config.yaml
num_hidden_layers: 19
hidden_size: 256
num_attention_heads: 4
num_key_value_heads: 4
head_dim: 64
intermediate_size: 1024
vocab_size: 793
hidden_act: "tanh_gelu"
norm: "rmsnorm"
norm_place: "pre"
norm_eps: 1e-05
positions: "learned"
qk_norm: false
attn_scale: 0.125
bias: "all"
tie_word_embeddings: true
parallel_block: false
extras: ["capped logits"]
init: "normal"
init_std_qkv: 0.0312
init_std_o: 0.00508
init_std_up: 0.0312
init_std_down: 0.00508
optimizer: "cautious_adamw"
learning_rate: 0.00136
beta1: 0.9
beta2: 0.98
weight_decay: 0.47
lr_head: 0.00885
max_grad_norm: 2.0
warmup_steps: 278
schedule: "wsd"
decay_fraction: 0.506
decay_shape: "linear"
final_lr_fraction: 0.0
batch_tokens: 131072
max_seq_len: 256
doc_mask: true
train_tokens: 633500000
max_steps: 4834
dataset: "wikipedia_en"
MLP neurons of a small language model. Each row is named by its layer, matrix (up: input weights) and neuron, and shows model dimensions 16-79. Each number is 128 + 32 x the weight over its row's rms, rounded and kept within 0 to 255.
After each neuron's rows, "fires after" lists the tokens most often just before its 100 highest values on Wikipedia text that the model never trained on.

L2.up538 [112 106 203 124 111  94 103 149  81 147 137 139 139 141 200 171  83 112 163 150 143 150 170 121 166  83 190 184 119 108 152 159 144  94 178  67 116 150 151 185 109  56 123 121 123  93 152  98 202 124 114 119 112 140 127 157 115 131 146 125 112 125 172 187]
fires after: "ro", "ent", "e", "he", "ot", "n"

L3.up450 [161  87 111 120  62  96 181  90 123 101 139 108 141 125 141 140 158 116 108 161 174 129 130  79 133 111 148 120 136 113 155 136 152  78 130 153  85  60 202  97 105 105  53 103  64 149 170 164 169 161 131  81 169 105 144  88 153 129 141 123 128 143 101 150]
fires after: " M", " J", " j", " Mar", " m"

L3.up747 [119 127 181 127 153 149  78 154 108 110 188 166 187 103 105 148 145 122 102 123 159 123 120 158 178 120  63  98 123 105 111  51 127 126 141  98  55 159 118 144 150 109  95 100 124 180  78 108 169 150 125 109 139 131 111 139  72 108 170 150  79  46 133 135]
fires after: "ot", "at", " b", " Al", "l", "f"

L2.up476 [109 143 109 132 120 130 124 130 115 149 126 135 122 104 192 134 114 131 125 106 119 116  59 116 157 132  85  92 109 140 118 121 177  87 125  93  86 122 180  96  78 137  97 176 107 137 132 176 137 117 147 118  76  49 135 150 132 165 149 139 156 143 158  92]
fires after: " n", " bec", " h", "ut", "os", "ain"

L2.up1010 [189  59 128 144 146 106 135 181  96  67 184 151 109 170 208 153 103 176 116 127 170 126  91 168 164 118 114  99 125 109 127 128 194 140 116 160  98 170 136 128  93 105 109  85 105 137  87 163 138 181  97 146 102 126 136  75 157 160  42 129 146  54 106 165]
fires after: "form", "own", "v", "w", " sh", "eat"

L2.up653 [173  78  92 123 135 155 104 123  82 126  94 173  70  93 169 143 153 102 106 102 141 107 103 110 168  91 171 155  93 101 119 141 172 122  58  65  98  96 163 108 129 112 107 158 105 130  93 148  99 105 137 126  80 134 114 138 160 147 105 129 179 143 157 118]
fires after: "n", " in", "oin", " bec", " n"

L2.up983 [159 117 126  81 129 159 151  98 160 128 125 138 121 161 155 130 176 150 152 132 109 199  62 120 101 126 115 135 127 111 141 110 147  87 158 107 166 141 190 103  65 117 102 126 144 122 105 145 129 124 147 123  95  99 148  80 169  94 120 138  66 173  92 101]
fires after: "us", "is", " n", "os", "ing"

L3.up44 [136 131 160 151 144 118 115 116 153 168 135 141 181  76 200 131 190  79  85 188 159 160 121  87 142  71 152 213 110  96 112 103 146 135 136  74 127 122 173  88  64 153  78 134 123 148 102 139 136 108 133 144 115 102 128 139 171 114  99 108 148 133  94 131]
fires after: "om", " n", "im", "m", "n", " N"

L2.up698 [157 115 124 109 120 144 136 141 149 124  84 143 188 179 188 146 129 146 182 145 128 173 133 103 125 103 119 214 108  77 140  77 144 116 103 155 159 130 106 143 130 151 118 141 109  77 154  97  97 143 141  63 124 153 167  99 136  63  44 138  76 163  99 124]
fires after: "\n\n", "us", "os", "om", " s"

L3.up684 [145 126 181 111  60 125  65 127  84 105 169 120 141  83 124 142 143 146  94 171 157 109 153 134 184 142 123 114 134 114  88 109 147  80 176  77  45  89 142 134 180  81  93 121 129 152 112 150 129 150 141 112 101 171 120 147 165 119 132 111 108 144 131 117]
fires after: "ar", " c", " H", "ir", "er"

L3.up925 [101  73 142 163 108 169  60  90  76 134 129  79 168 155 125 133  65  92 115 149 157 113 184 114 122  78 131  97 142  99 118  79 129 118 120  99  81 106 142 121 167 143 107 141 118 117 134 150  71  90 125  67 120 133 136 123  94 144  46 123 100 126  80 218]
fires after: "20", "9", "al", "r", "0", "1"

L2.up851 [130 107 172 100 145 121  74 149 207 133 168 151 192 150 160 165 141 143 166 106 122 156 157  85  84 139 145 132  98 133 127 194 168 122 153 124 122 173 116 119 144  99 136  88  70 106 117 106 135 133  99 144 154 142 100 133 155 164 108 150 163 128 178 118]
fires after: "s", "th", "h", "ar", " H", ")"

L2.up487 [111 102 158 149 141 102 115 184 123  96 146 111 158 131 175 151 115 141 127  95 125 111 141  46 208  53 168  88 142 108 149 117 105 146 106 123  68 160 131 177 138  69  96 133  79 107  82 121 142  92 109  65 146 142  97 145  67 117  64 130 152 106 134 204]
fires after: "0", "6", "8", "5", "9"

L3.up638 [153 133 160 105 101 112  85  90 146 162 103 107 128 113 123 118 160 134 139  80 183 179  76  76 117 109 136 142 122 126 138  75 143 134 140 148 150 161 233 110 111 162 111 157  89  55 159 156  66 215 115 131 131 145 153  95  84 111  88 110 132 167 149  96]
fires after: "i", "on", "im", "iz", "ug"

L2.up6 [157  92 100 114 112 140 174 188 128 135 121 114 133 118  99 181 172 164 150 176 136 176 169 120 117 136 136 131 119  99 198  98 131 114 163 131  95 124 132 143  89 138  57 184 150 164 166 112 125 139 174 113 153  89 157  53 105 175  77 113 121  85  67 120]
fires after: " M", "m", " m", "b", "ur"

L2.up450 [ 88  96 129 130 163 144 168 109 135  60 105  88 196 187  77 121  52 121 132  90 145 188 104 128  71 130 179 132 121  97 130  40 126 156 127 107 123 120 118 101 133 178 102 110 109 124 132 139 118 129 134 109  99 150 168 121 145 153  61 122  76 116 142 153]
fires after: " h", "H", " e", " Y", "1", "L"

L3.up906 [168 146 106 117 122  91 115  70 112  93 108 184 115 108 155 148  83 116 157 163 164 133 135  84 116 113 159  91 121 101 186 129 187  87  98 105  86 133 123 109  82  92  88  90 163 190  55 104 123 117 103  81  74 138 145  93 108 114 129 122 107 112 142 152]
fires after: " l", " gr", " a", " for", " on", "our"

L3.up338 [174 157 160  85 124  96 115 118 110  89 205 123 136 144 147 131 182  85 102 119 138 116 154 127 184 135  55  93 110 121  75  68 144  69  97 130 102 161 152  67  95 110  98  97  87 111 120 139 146 139 115 130 134 147  90  98  86 147 110  98 129  86 193 215]
fires after: " Al", "l", "al", " Ch", " Th", "ol"

L2.up619 [120 111 139 114  91 113 137 135  81 122 135 104 188  81 170 157 183 101 122 139 145 148 167 152 129 111 119 164 123 120 124 121 125 117 135 115  71  79 159 108  81  96 114  99 138 175 165 119 145 171 130 111 140 131 142 115 114  86 133 152 145 121  70 175]
fires after: " J", "em", " j", "r", "ol", "or"

L3.up813 [171 138 140 164 111 138  80 128 158  95 162 171 150 161 151 154 159 196 157  86 125 116 131  55 156  85 125 127 131 107 157 135 128 108 185 138 124 165 119 101 124 139 101 105 123 144 154 144 141 193 104 197 101 125 127 117 127 162 106 159 111  87 159 135]
fires after: "h", "e", "ro", "ri", "th"

L13.up1017 [123 135 104 130 105 159 106 148 143 110 136 113 159  74 101 204 112 116  90 103 145 187 114  72 130 124  81 151 142  97 163 153 111 118 176  91 122 111 110 158 122 130 135 120 107 118  53 100 130  71 192 102 129 136 166 164  76 143 101  82  98 119 160 105]
fires after: " (", "us", " E", " L", " H"

L2.up441 [105  75 192 144 124 156 123  92  96 138 126 111 125  73 201 152 132 164 175 146  80  99 102 154 164 109 150 182 123 114 121 123 219  81 103 112  93 111 140 218 142  94 127  80 119 105 172  95 140 146 122  97 114 114 185 108 144  72 102  87 159 101 141 137]
fires after: "ot", "er", "art", "ent", "un"

L2.up271 [164 113 178 148 125 155 159 111  89 101  86 158 139 157 188 145 127 157 167 135 110 105 169 121 203 143 144 149 120 127 162  66 125 167 166 106 120 140 225 141 148 113 119 133  95 120  97 156 119 171 119 124 112 175 118 136 119 133  27  52  96 160 190 117]
fires after: "o", "e", "ro", "re", "a"

L2.up829 [ 98 109 205 215 117 122 147  78 156 135 107 122  55 155 163 155 103 158 158 175 142 119 138  38 155 118 174 109 127 120 157  95 172 129 116 148 159 141 167 113 112 198 151 179  10 104 154 128  82 164 146 136 112 146 164 120 135  93 134  92 119 160 119 112]
fires after: "i", "le", "in", "im", "og", " a"

L3.up743 [102 140 161 147 103 168 116 121 160 103 198 127 113  91 143 168  84 139 145 141 110 115 102 128 153 129 151 159 122 103 136 149 192  97 132 113 116 103 109 181 144  94 115 133 140 102 154 104  76 120 155 138 106 134 119 151 123  62  87 124  95 114 141 155]
fires after: " C", "ar", " R", "t", "o", "id"

L2.up469 [162 149 158 179  86 145 151  99 146  86 118 206 163 114 125 159 136 136 145 218 126 151 130 122 121 161 104 136 123  91 139 138 165 100  96 154  82 117 104 174  65 122  98 164 149 184 163 147 170 122 108 114 160 116  83  73  97 142  95 133 111 114 101 129]
fires after: " A", " Con", "A", " S", " D", " B"

L3.up374 [150 109 114  85  77 120 122 133 180 155  48 131 135 161  86 132 119 203 176 183 118 162 126 152 166  67 153 125 124 108 148 131 144 132 141 146 138 118 142 104 165 129 118 170 118 131 157  24 127 155 162 164 113 116 183  87 123  93 117  77 113  74 121 194]
fires after: "b", "ur", " c", "u", "enc", "p"

L3.up283 [147  41 180 169 141 186 148  86 143  66 107 116 146 172 113 138 103 134 158 105 130 164 180  90 141 119 153 100 137 103 109  82 149  90 189 146 146 168 126 108 112 112  64 121  84 169 115 138 139 154  90 141 132 130 127 123 164  78 120  93 113 110 172 152]
fires after: "h", "um", "at", "H", " h", " L"

L3.up536 [123 102 127 129 103 148 109 141  86 110 102 139 123 101 118 149 142  83  83 143 112 141 123  82 142 142  67  77 119 127  83 135 117 138  99 102 116 132 148  90 145 149  70 145  99 100 106  97 150  98 141  92 161 187 152 206 136 196 138 107 164 101 142 116]
fires after: " H", "|", " Th", " L", " \"", "h"

L16.up602 [125 133 153 157 144 175 111 116 166  81 138 143 139 116 133 124 193 110 110 160 202 152 106 168 129 188 143 156 118 108 113 100 149 153 107 119 182 194 140 107 107 147 143 176 135 107 126 146 167 175  73  71 154 163 168 144 120  90  78 165 121  85  90  92]
fires after: " ", " re", " R", " (", " the"

L3.up986 [112 147 158 150  53 133 135 109 151 117 141 109 173 150 150 174 150 172 107 148 128 129 162  70 120 159  88 167 126 104 142 111 108 152 137  67 132  60 121 151 171 185 112 144 141 101 168 133 109 116 173 119 156 172 122 129 162 173 105  75 105 140 101 135]
fires after: "I", "S", " A", "E", "B"

L9.up1000 [127 185 127 155 129 148 125 120 163  81 130 135 126 139  77 157 154 145 101 197 195 136 117  94 123 141 103 158 123 102 163  97 145  99 173  93 106 189 127 188 118 173  89 176 132 152 122 130 133 151 127 105 149 170 120 138 145 114 108 138 123 124  91 129]
fires after: " ", " (", " A", " a", "A", "."

L3.up723 [119  53 133 171 138 133  89 140 182 153 149 159 125 114 164 180 131 169  94 164 139 178 141 111 120 149 137 148 119  89 124 156 111  99 125  99  98 140 200 160  67 122  20 142 154 136 115 123 118  96 165 137 150 126 105 107 108 160  30 155  92 114 102  93]
fires after: "ort", " l", " n", " res", "d", "il"

L2.up935 [120 137 191 122 114 159 101 129 125  98 150 176 101  69 175 145  97 206 101 177 133 110 169 141 185 149 132 152 111 104 113 105 133 121 142  86 114 119 130 168 171 139 139 160 133  72  80 117 139 152  86 121 149 160 162 118 126  49  87  99  79 126 152 154]
fires after: "ar", "ir", "o", "a", "p"

L3.up76 [103  89  93 110 126 115 128 131 125  70 111 131 119  75 112 142  93 110 128 111 162 142 122 122 105 107 168  91 128 107 153 153 142 121  83 133  58 174 106 113 138 178  40 105 127 162  79 130 110 113 113 120  80  89 116 119 104  96 103 135 152  62 138 131]
fires after: " A", " l", " on", " d", "ent", " In"

L2.up725 [173  77 137 136 158 108 145 159 133 126 137 165 150 139 202 136  78 171 111 141 104 177 122 129 194  94  90 101 118 116 128 169 221  68 146 170  63  88 129  69 123 116 102 117 127 127 133 142 105 122 168  73 186 125 149 136 112  73 126 105 139 110 108 136]
fires after: " w", " b", " B", " W"

L2.up332 [175 108 117 129  94 144 118 174  93  74 149 116 103  68 164 132 160 145 116 114 110 107 125 109 157 117 159 135 125 103 112 129 199  99 184 187 101 113 148 136 136 164 133 126 142 160 123 137 112 158 130 102 197 159 140 136 145  95 152 117 168 132 126 134]
fires after: " b", " B", " Jo", " st", " wh", "ud"

L9.up492 [ 83 152 124 129  75  81 128 149 117  91 127 117 159 133 122 120 159 145 133 166 103 126 111 115 128 131 133 143 156  91 115 115 135 136 152  69  90  94 159 121 136 129  74 104 118 155 154 128 123 101 170 142 134 176 101 135 181 142 117  99 136  90 136 154]
fires after: "C", "R", "A", "I", "D", "S"